From a checkpoint of a small transformer trained on Wikipedia.
Size: 2 heads of 64, vocabulary 2048.
Architecture: RMSNorm before each block, rotary positions, no biases in attention or MLP, normalized queries and keys, capped logits.
Training: a variant of Adam for these matrices, 306M tokens, 3991 steps.
MLP neurons of a small language model. Each row is named by its layer, matrix (up: input weights; down: output weights) and neuron, and shows model dimensions 0-159. Each number is 500 + 50 x the weight over its row's rms, rounded and kept within 0 to 999. Numbers have three digits each.
A block is one neuron, or neurons of one layer that tend to fire together. After each block is what it responds to, as a language model described it from the Wikipedia text at the highest values.

L2.up478:553432485479425573528499542494553565521562528538505632511455517527470572589369491515456577456579508524442584559578482470471480488523516423500388469508588531504502518458471526596560571476553525555563562504511437579556455501556495534434454567496489380507449480526466586470554548476460480583621445459566520551428489502545500505509470532473460583492462506463467530547470548509435528528538495502525506531448576459525480598441521500468547582565524494525537473524453523446525525449588400
L2.down478:531551483355480422553514484506489493457485426525570538515560469481569554488564526531536417531509526463578507518500421525538533407500569450452400485487440454603535563474523417438538404512456453512603542471539429522426594468486526527573537444504441592458509503544474538451471508532545498479498486479520481431399544587528479532475481528636476485602525445433574550499449534490468512469513530549508436501564453583485547493482487500469402540491430488539497525484530526588494633560506517
L2.up486:505528551450484471492497633471526493415547537468465507489495503465459555553508549508491523510495531528498617410434457480492504481488575517580445593580542467466557542492480517442532542393446527497430525455488472487546465439559559471472463486467432482396472452501529535554533518469436562433388533567420464453429571470482516562378552493492435504547472541501515557490462474547447499325453433532591441520504517484444445466465489374558442518427467490479504560487542505553438541423477489
L2.down486:524490460573471465500539552602422494543484432506603629554537484460522502474453569595620471530532538513438598551603535495497592485469609473445386505557540523416486565488499499489571488475576529495537555502495457512486539542480456571538490520498535490511557557526459577568518484532548457521490559512545474430531567478488464402482489517428451422513515596429458455525429483564477601512505551515504508466501421586437558495500524456471479512429479525522387547518518488453538549454419558
L2.up579:565449520470451555527398517462575501514427499451493574488466556509541618528439611561530532464513474523566482505482503462452501464504550427385411460588532468435571524565528492475477485524509504515437560459591489597586477491478527556480469489534459456491411492519509483423478581437502434485588474476445558501482443627530426490511413485437482487568567475454451570598535422519467550461445447585537433566468567566470500478412485513462510511448518457482507457552480451438498438520438530
L2.down579:566407522456473423476473533425543412506470518500520353522530533553558574510449556358451391529501507428512540504467497555503458457434422464539455488406432493600606532569547428487397388518562544495549472557480589472504434532491522501592480550446501479534490463550495517479494506608517484510474565463492552417431483497466425513509562553447501549483606527487468492471575508480465511544508529501436504502486464595510460511561496507471502513524469460448505585508435411570517551484505477
L2.up608:483544489479498481575498479472499504362421530558477546546516533519524673586518552487516464491513541484349461423479481528445565441501591402530391477524547442509604517556539518492517466529521555514464540507529539462528476504546491523437406442523474438436347509556491515537553526469486498486467563491500529530476454456495506457457498568472451571520508539464494569569608517588483505492505521550590547501549447509476499478423432428491562509420409489498508505548451577450539482557450460
L2.down608:516497508485573446508454512505476512473537426587436518487483543483482494465497536469473487526500499433629456548444453520438550524498468519474553413380524527540487481547574431488595457509485431574513477481508523419541589618460557460482526636570500501562557503613512502478517435536484428404578487524449512444566448500557419583502406463468481523599404512493475478503510511403424556509440552448432531400475437516530516519435502469403434426450473467532455473506472491517499531491518533
Word completions, sports terms. Final word pieces that complete a common word split after its stem, such as ar-ts, writ-ing, stud-ies; also sports words like football, Cup, League, career.

L2.up125:625500414558487543502431508458554511460449475542433509521504536532541541476494539594438541588510463483405471485591478468468435531548512579412492495558548462447652514491501511464507482469506506497516488330524491520499650468490524565493545484449487441548475492516502414547529455468510526392466567603438511473499518511557476486470545516462530560548523522588532495482494484509515486356504437468509456405529492504523487401485456485510422421497505526541507514509532532411524439410551570
L2.down125:532520599490489546410520520562485559611434433524424557472530484496508476431512467442494523488472474462543471527474642462538394538454582612414546599553495470544422495553528446526457424575577527507519439517444537516469444464481557531462487459466500431565459472517521534528444440468538489513489513479577542545500444487575512414542451455539504519552540475399523418499554526541448538430490528552442573544554491547468617538514519559501502501413593497520464454467538477474514422493465619
L2.up139:583494484552440561574490518415493509480441553545474474501502529442489591518504495489436502541472432457390487490418566544554502483527581548372577573528584445548565573540459559533506567485622536532524553523452424537510528500469593497534494573516456445538416466474465510539541472493509480497485541462407497527619457494560484482529459624525546548501435505465504511395570471525513543560573506501534518438447481463537478444531436465546415470534468568404543449560509547499582416457492493
L2.down139:448565456553561501460534552440493430439545610519444539551496407519387522467420426561438514457475394432466454493511605432505512434480505619535539465456595577463491492493488506410504522501456483478460441566512517493544506514494497435494542453472562441468422528476455456491405473513484566531530494491517447528623509597493604508498482447488522586523460497409419519500420488536521527484527514444437531576542466463560520525449556512484465535523498455590458628486536524503524570543573461
L2.up321:548451455494455529468473474463543499366487528514467498539433562552516500551510615474342477580450499473464526481428478552468569510493555526525570482620541385436558474557530496527484492535524570531478538483549404472527537428456505527550544480514462486575469526543406467482540531481437558452437579568424516493469446491416484413454484554525578529517444508464590558507562514535477600478475448480418467454568477524497475509497465511476515434522483551547479402571459499422558474420553419
L2.down321:458487471472519480538540487541418557538499536427435486562514487433525526511569438453499498554486457399496389471420487480554553519430467588501460402565507469507443507556472483485480499413514520544341305559369538394429486487448518468494550515496492473520475416437459481555451532498484519484495417453507503523436503486567544517539499544542501400453489460551464504513433519545462473483558532497545519557428473503482568506596587534559472572437564488509514537523511568467469422503471481
L2.up375:516541506481503493478436487548526526507490527518491564582496478579432610560458488498472472532392452498483411527494474484520543468505554515548469482589609446544579503512500521524556493488585523547509474490566455478499495489529495466582384467464515528522409486526433389535616472482467395501465465442416588479585460467437411544500560549470516509551517629434469433565534441547463481463474514603522463483508492550493669520502469487542494555484506504492483463515472502523562441555523368
L2.down375:552483489530541519477492533494573490554566391542501437563408437510426469540474526582491542450495578419560562544438513564541500541568550607433565519578384543508479498500499505539559450484487476561498525541453533494559518518441548478563390471439496557580494475416546494558434474545444483557517561553480554488554517381505610453472559577478483600502530512518427467470527596411593542512441496480512595513429468539494517506460457594522526536490456438474563512493454480456503509556523465
Predictable continuation tokens. Word-final pieces after a short prefix (N-ation in table headers, investig-ation, G-ary), minute digits in clock times (14:00, 20:30), ", which" clauses, and label colons.

L2.up58:480572397492495480488480534557540647515512489564441547465400542453534503529476469502449515492586440479425437482547473390455591500590494575481350449543534542485463507534482532559563538398501470542512477425537459559583510412586506507426420468561443535589457468564486466525592517505521419567477443495547485504503573548554442593489537498526465469497522555498525525594477501555491470456542491443514443424449502524436553593461456493505467536446457501492529504511527532419482514544562483
L2.down58:473483456383506511532520533570488535436486480479423451477448351347538541497533523515446482534482504493431559512522564503520573459547567535504495400423513644466525467480581437525467480532566493510431559467489494477435438493496469444608530482481529561508532558462441505507496515634485459483460511597467415503443466419516480482560492491498480461418559474577498477549505462451540438538506505402503463536499537525456475488589449507560580514496517494446399470574498567579451525557465544
L2.up109:487572483601451501535468586516529512435461516582497478504497486507529538430479507530390552425548521549437523584463437462506573498528560536493470475443509460397477559512481565431551587482493522520548535355528583475526528467469381406487526464438568469435404424559497525529472587487519491529518598530567576477576607572545469499516512502418555484551560534592569472523490446539538476530495478475480511503482450499472498502449569475565434403537477571422518461509529434482550484501569524
L2.down109:484423440586527471492625551536461557523447564469583551448523477599495430529610514487503414512439414478493606488471515483541500573439579468538547508488513561417430486471472483432480467532513534503473529552572469477389481443546460472557550530474530404473499494581444552483485544502477513523433412505466547448542488465550462496531520526535439506568516449550502497501474509436550474487431445488538515493446456395591440519540539469448437591367476437492513508558508499531614450503596448
L2.up350:487537463488360569474485428550573495462513560489406512535429528536461525473460459440558549489500494529420523567506509469515532509582511401556307456514465543413519576525517557478565537520569503542538483456524520550518539442556430537520439460475476526488402479535417584419490552485496521482480537496546502464477543522497525557567490475432435620543585564493520593622456420591496462492499546537533496544451513518542544522480530466528454488568504452457509527586465489463452470495491599
L2.down350:456480531456417501502540499523463422409427534538559485410447371446523548538494487493507426464446522541483569493480504462488431572540460533539499509390449520504438508540505523560453439375520479618437559456506527522435542456461420512402477473475485547430501447546481559492502499533495422541356439488479447491507416446465481552577472532517479505528566479414524522498547539447516526531456624448481477559476485537559464497492510526473446439542621601494535471458447504605558554489517529
L2.up500:512531458537435512552445504468599558455423532533513532416471614447509502549506568488499553543426492514424452519460530507427601493536535430523427482554524456522443520509463558561534579498567517533528467487485524535665531489546397487421461494460484516524399485572422458543529585472539443519549563500524479541563561523536461539486539468459463474481413538436541459563481455472599415510496485474597552449469540552510527479459587451551482562436482584416525474541589511481535435542566464
L2.down500:442462532473502540588598476486496585533543474526541492523574482564456466477476574461512496505506485520405565545465429512485532490423498518612437518384468461533540520459392482611478542465485449477481468549478471528564508540561525533506527510554573516545412486585420557511518525588457453520520421511461492469573430572520483481554448554476432588489467469470541558615489523467528471449483415508492519534526502446523507453415564524581394415544535483402491486410544618509535504515554429
Early word-piece continuations. Short fragments such as th, he, A, al that continue a word split after its first few letters, as in Ear-th, E-th-nology, L-ah-ore, UCL-A.

L10.up111:514524542434476494592414496600515497523549440531586473526453447525521479571490450532511515510551411526546472619494473479465439490488492461510448522533468469498539508526421403495531546471516486507451446470469505487557492491497461467443500442566549475477414461493517464546543444485302404549551527675534511565536539515466466472528397579396455504485442555589485544485496522453447556561523423556559483491514475535499503426507416393529516571525461505445453438519506590468511505510478506
L10.down111:469490498525589397523531538457556578542512585536445522496476407553405462465606486508526493514461525445530605449564474499526523625453498489533528518517571469491558491544547508415489473520509474471503434520421584532476535492486504478425481534438490404524503537478525545500456432547508503492417519457478407531413618496554505485602430548438439483510593566613520497471518365435575494524507563505538588504532526466540493564509554510507460526474477537535525603578504551523461454413513530
L10.up237:518385468449510519537551477553459507507524571528490466426396536490421552496430600471492473525551444469573522589423438402545475555460523499595440512565529511502565608462528533499436506464574545522449463436546478556513477520488528557546504509531539530442454524536435508416496486447474514432423553427441445514505510516467460510584462526420479445478463530453439595488449468479591488407580490545445449536490455565430439448422473490554448430537460566560541485511541563416443452552545446
L10.down237:531458479534469524501375515483440498474464571504480516515502496464505553488432479454526438507456475523552421437550533455499506512532530456479528556489504534478550428454403492490520467525561531499529426477507516454538571564506514531446558488446515546522536448516459495449501531468551542600491461448503519548442532506425516534562489542478557563465472413451629567564550420601460545548535548473569623496390529551514507406442471316492447524561464531512649420512509490518413529460462556
L10.up565:514484440482382534499410456539524552401571490535496493568474459450497578483505560534472526444582464462508455570452540553469448507404490466528461560497494512543558538550408492634471454469495469468499553408486419547473550518478452534492526535577428499539464506539440432493504415490467489467366514558569472532448547503529445515505510550440428539423483445423426489458522524519540516523565561582472437636502558562490446418442491447499507491506409510499526439553623544483516487553462484
L10.down565:543485494439496391567517503520524476528513542554497493447559579578471530501546543504570468492526559591506440533532500558483487501516410466506485523426503573560485422482486414465507497554482460524555435483570470534534458472427538474537554489502406564483529470535536446447467509626485480456519560472469545537612538472511504507445394471455450577511548495488527566427600496474484445648372459534629476505434404456484511565508413571453444491501499520394437507477421482503523543533506510
L10.up609:534487392487489397517565426504505423488544479484405600500522479528399501528473557507545428515428471484556539512516429475515490425449521485539420509530570479541533638457448573453475416446512503541487529485565420548467520507483550566530507506491550531483507462496566536526552477459490469407539487551485516523530390550499456461493413487560532410587451500508401418438519498429561437561554488558565531454446469549565566481412424460462491564573461597565486475488570492433493510528516559
L10.down609:504566520529560506512508534504515490501499438486458421515462544543566483576537475525423638601490431554503533468534510575548448449557490567516527508527562420394528457490529543470514446447491487523561509469535520518421564470457467513517506520504483436557505534384488543456521589523586473528595511484408539450527485459438500587523491489507487494588477490500489507474437493594553540474524475450371555505506528521476580472451562605474472534526504411440468601530632594430514496435406561
Wikipedia section-heading words. Last token of Wikipedia section headings or field labels, just before == or a colon, as in "Musical career", "Demographics", "History", "Country:".

L9.up441:495424573517507410509553530493536515552551587516522475496511551509589452468482582480495481447516504483532521539549523559407495494491571526633467518496454397520561484556530411491553505549481477500554485432481485504482563470388405552516582554495516488541383510586503514522547483495549407480558549561500487595454572540533458472486501560597565512525428439470542409534525540473529471438440555504477528513478481530524532560499404462544469480628497458391487580410556424506476519547562552
L9.down441:560503363549486510561483424424531383460451559430515581484578446420530462543468532505505544438555447522478530475572482533464515463492561495439466457530439539503508441526520550468521561480470446510492459520524566536577456476542565566457442493572434462513596581402524498512576472541574526479525460505435542491537454513408488510524573475561506526529492516585549653583524401474459538592487456561539475596479507501545504548461459438460473487471489429514553517600576545568487470503540520
Word stem before suffix. Word pieces that are completed by the next token, especially football before -er in nationality-plus-occupation biographies (football, air, design), plus mid-number digits in dates and scores.

L2.up219:501534493432347501540481498422514580522429580384467567574543511450438511487378561522520677451500485482571426491547537547450553457482462556533505545504506478464516513550474488494505551418643485513518429482424502543552519506406524577485495514482494544539521497480448537514536530464484555494480498523542561528589504488538424589499508494457521554464442560484478487511586557506548466531523495471558486327503526502570472467439547468470469408529464494509540461493473511421483436523437469
L2.down219:434446570440547495445506430504449490545438387484509489483411490478481484428525427522588481557482530455546481584509542452456519460518538468454518471416487597576519476596512481414510551513460407560408465552446559550495493534441500399572563496493392528520532495502551523521525554528472515579442545587550530471435504468388538499436448568530486539405461489494435548503470511436493495471552520513436493483487480547441397514392460521449471542450499482481486427413404519586524507598492515
L2.up323:482547435528482420540508463455496571427426568515472528575526524520482537461476452526510559467427544475444573525506472468574483469514528420527486623476510522453600539505568495492488488464595553545481490522514492496522485523491604510505478495544514449506497471519524542436491606491517565399676541518537519541522621454425521533427468468525413487475560629552575531527483508471445522503539530466505506430580440539527591496477524349495490457516419491474511567452496570544462531434414471
L2.down323:495446527497481536621490504484590487546527485461460514431533471552557460484532615466553459470501426587533408467436531455561503550513503596499535409507419457510512521365509518544520538417543476508499519513495492419417493475495477505552553588461565557512497501502489492559535493467500417544512507501555493504664525452456524534521548452493571520397485561511430563516525565544425506540478586477449493453542433461508474476523446582552563395501554517575378478482599408544485496509488506
L2.up466:470549414532471440472556527426527505461385489523416492554462550478399563412425453460534600468502504539463467440512512487482608455566497462493417615473465451439426626552512596490552590460528493520529455476556543466549505493502553480510440466476491556572469477570486494558534551485532397425539547493491481436520548443536472548484523451428449566488480530427507528539471503541464428500528514621595509404500533563528496463417481455523572519492494469429506593529564544513467462523461538
L2.down466:570461548525434466522485472357512536444432530513540528529487460488519537517534486455499464480489491600538521529545526502464468543481529445507503418606559434507555514485494499522565589523513398476457419544473393424425542516435501482514609531462362452539462527539497421568457475588480517471518571490466512460495403478549539503467552486480530492545494483494454520454566610487474519478464523458381476564623548457475514366540423471457494465500437406497472463487587430535522539472493554
L2.up578:459488514527504467499454534491507515491456445449455482407469489516520489541412526463533575404463473506426556475524547444541588454578419501438436542484510500535525637525516608593538484437584512551449534449507508506470489508572466474468488472446566395579400477565382465540461570507519477512612427546457482454578511546490424586504576450477388468538509538489518477510435425545452524490433510562513485460476583583512475533475465401492566532536454527510531544525535462444497443540421484
L2.down578:463527442558555607451463532510472490405482592615422428537521492475433548445544542443514528480520589529500518591478574555464438521551535532539462505476487614475536443413498539513479560474520417474533534537538423595426506496551623426497472491493568535492475444508523514416434452562477552539419476463471558543532518515558499512479531560527505510480512455393419480532460544582458499497469487499528492525418601426501484408475573585558581518524498596523450410484517488553479505529485549
Mid-word name syllables. Short word-piece syllables in the middle of split words, often names and place names, such as Al-ain, Fél-ix, Lorr-ain-e, Margar-et.

L9.up558:497458416517427432563519456555461558523535523517481526528477540537527581495475509442482470508499491515475421516472493497498551445496583439559519574475541400519414519464574528543557575467484552448490537482535531432484420490506417518439546448515488366455445572414607473383508469478505380574532482494417538439469410567498443529534430507541581495470571546527471417510561504492527513436521531412566547559524468488497546526448509480456445508503493515502567411546517479379556549566543415
L9.down558:534508538476375543536562432575474612500506508510534572491412510415511531529546499542512501457434476454517537435602566501533579486512526408441560569551499588458335566437473481514483467525465527554487476487439556538550528415455510484447542527494579430543529440524486494494484479487572488569477501591540492564516443598440510463515447516485545477474488533471468540447526519424444473458556449465625527485496540593498394542433506514545495515531586552439454508594513552472535516446518427
Mid-word subword fragments. Short word-internal pieces, often containing l, inside longer split words such as Cat-al-onia, neuro-l-ogist, Ic-el-and, as well as dash bullets that start list lines.

L10.up224:515596523526404508590496571563565534405465531495537583541528466552537489410544550463390545496558461644523487490590527461514401418505592494458485468527589562431521453507467479463486589562526571446458568451552487510558543469449462511456530487540518461589440449537474517563473550508491496480548450468500556497590427481518458555491391622488531475603450471589468553501485511513516469495523480563563495506499486524516542546493497459505407590492508554496539438437430511477488455561496526
L10.down224:569498483474524494465448552511457497520528503510547379509433542479533419537555488547499514447461436476396533503447549450569566481544545428471531449549423514521564468503630535508537499477572606485454482481588451544514484469471580516507455474502466530543565513578642574481476557440502476534531589533448471424545546459550579474476548448520521493466516507490505479451309468540548551547462510427432524523555551514504446428548476532366486465455442516401519538492470536536534465487527540
L10.up451:583541568549514465459527525550492505468504413520552549511474491549460486490523501451420505541493518589547473415515472571473512488564508516499504578557556564388489444535369492479516503497490561486507492536500546473489561382465471492499419498436485514564536446539413443470564388477457429544526553465513535487636422512409580575411461576460513521504377497502539520481465555559532547499493474535581583570475444531533463560554486421481506524491495565496570452508485480500637467433440477
L10.down451:526477407457575583516548465525393490521473484477483464574574509560538557497543479536510458411475381454493495458498528504399521513580462534492510416524609405467485436468427599627503468430573530472515411493445524498505496607532602447481512524568488534429560531521556534488528525461584544512544458485494471517526548600535537570437547496527481466525548491479457439473449475509558504478542487497595455541516501494549420601561494502473477482487556480567423497527572535520411393472468480
L10.up487:558484463521483479614562588566539550391419601489598506465444519518550529469509530417466500556513471622436473611518502372534515467547501476517485491522529508420467466528420528407482483458558483535498546483486503554530586433589579532510476433517465524515461461547430426527476472484525456495455474520551548500478392523435486527510539601402455495573513552435474561574571507528523525579501449470531507549490495506521412599465476472523471469462460461497570501629461536482477542484512444
L10.down487:487516468465584573482537466462475545452465574498523416494472480571507436485464505410477466444533492459534478535453529603438502517471500530543501505421447530464541541528604457508433420556499465382541513507547600463507399435473490493538403573539474554560490439502584568495617443483528429384479535486464377446559557448526641484501506449507504486547516490493609459424409521608483571469490477491469557508483470509427460485538531481473527609484497533482467464466459489526481556500509486
L10.up584:558461519480513449537549523536505540462392508467552527480411542524527583443496549464403545586530471570434486558500493482476554459471622511547527464524585510412528497543547554473567495477537530474483544487492509509574474447527451519450618478571440463485478533558425516580553570485390462506601513594461568546572419520466397515466552548409471438608503600543550485464477538581481547458549497440504553503514474567515554543456523465493491542506424497464597428564464522498493457446476485
L10.down584:488551591466559516497532499489445473508486533483492587470517492495567477563527463482534526419492409552495597529463508552600510523538533563490521536589554504482543513408406562566517464523455514509478516456520509467511428565421517500505486523528499452567481408483589585502429469519553529536429524577563530542490527520487603533637526485493534434536506488487496365570398533447498556433474468500474573486561543493461357562513542572431442548513498508502533559458543455518449363549493450
Word-initial fragments of split words. First word-piece of a word broken into several tokens, often right after a comma or clause, e.g. al(though), h(appily), e(very), he(lped).

L10.up220:567459488549499556472584477418472507457516551559468497419487585516464528533560475482448549544456403434538444496435478578525454487494584526596474515601469488490447473495423500507489424479498656578552479496505461481442554556432443482611480479552554505495538443375487398478410444429511444490484492518551394508509554485450499434474525507563535501502483519508544495451544508585480552521502565530526551535534464545454511509573475506652568428567469487422529485494494471484521520515522388
L10.down220:544402520481506432537447503488552470491450430448446509468463520405457453520588532519501499440490519562485515553604502544482490468441559522533469616436407510485409433474484462534469457528458509417526578517524509533421536483452567545538485528459508534479485483475455506541579574495475489540437512597521498447522507540564499420453485551520579454573505462551488549437552548464537443460558506464463523447419389367527507554512598499533586412549438401532555461446451480483611486411498466
L10.up235:493421510581498491545525501504571478458502466498511492614458593538418456447551481456491496550515423493578545479502519516491430496512475521413471574503558503449528480556413550475512473517482498534504424506509486474531511429468551541581460423544470417530477428458527451470524444475488505476451508476477502517514488583474575409446458490552516638401438534510596481435567553582499505603482401572510566558438444575546534554448439519476469537538572507462580341519506531499568530424533452
L10.down235:545485536517534544474562477447517509468473531454574536469491524476470620630562586560481464543571462600524461489522556454461510503470559494545540490457523466486510503444554627483465417465493555481579449541563501504504517577463536493464476471423530441395462462548483535536474465468441460542557517445514554466551534517439485544447535504467550475522465485501380485421422400622475510556509660507498598453544421421486541529569536524449398551485541451533441556513522459502466528476475537
L10.up311:586475351546476459523454482490477526440398421492498529470506578477426493446528589521550453458491366508537563587527486494552506529562423432495435563498532349465485419534414544467593485546509475562487470518453462553427492469492479472496497496490433472585520501565474418510510495476531551474440460572427488509438525498406496512475517475457485526441458568456489514474560457518514565507544441461541538406455424575538563516549427432495494549501542446507504462562530630559527518463517452
L10.down311:465531534592474528465531500491440466431598471418520467517444611559537591433481536516530489550544445504487463466532561498471471406483540561564610466504461591564538484448552460464453495513489453483554530561533550523540369542495484421481456540529459490469345483518518466480433434460437446562528621603538475466474521401479556494524460453487565523484485463532454509511473611499433484598511482553542558531457475415485445497528498453540538497525487488580465456420502546537423536572450492
L10.up541:564506481500366470494547480478511503497468500527552570497476573492445461513432535534577454595484503496529485511562417401568527474501431467533514535513537496520514472557487507440566501544489477482531551467540523489464579525527451533566495477596408332567487430538499489397582544444498443457477488525544522395409473527468516421462444523458482550532438526471512521567623559553605502571388441532548524490456427448613562494524482507505529556583513490478483440486541523474420483483544469
L10.down541:495524511468539564512545552466503468559438361459502463527513544477575526473483441556526548559399539383459541526476525417518491490489531448581464480504466593549573520393569572483519512545511520471545453518486549526449529420431432501481472397538567450460590509455495434517599463439560478468461492506520483469499537525540479443515476457533486502601482460562565527569405518469544497515447500643484501495531456414487386521432465536419451533492580571484509576503495435394478438518501495
Infobox field-label fragments. Inner word pieces of capitalized field labels in infobox lists, as in Postal code, Date of death, Gross mass; also mid-name pieces (Smith, sq mi) and a few "to".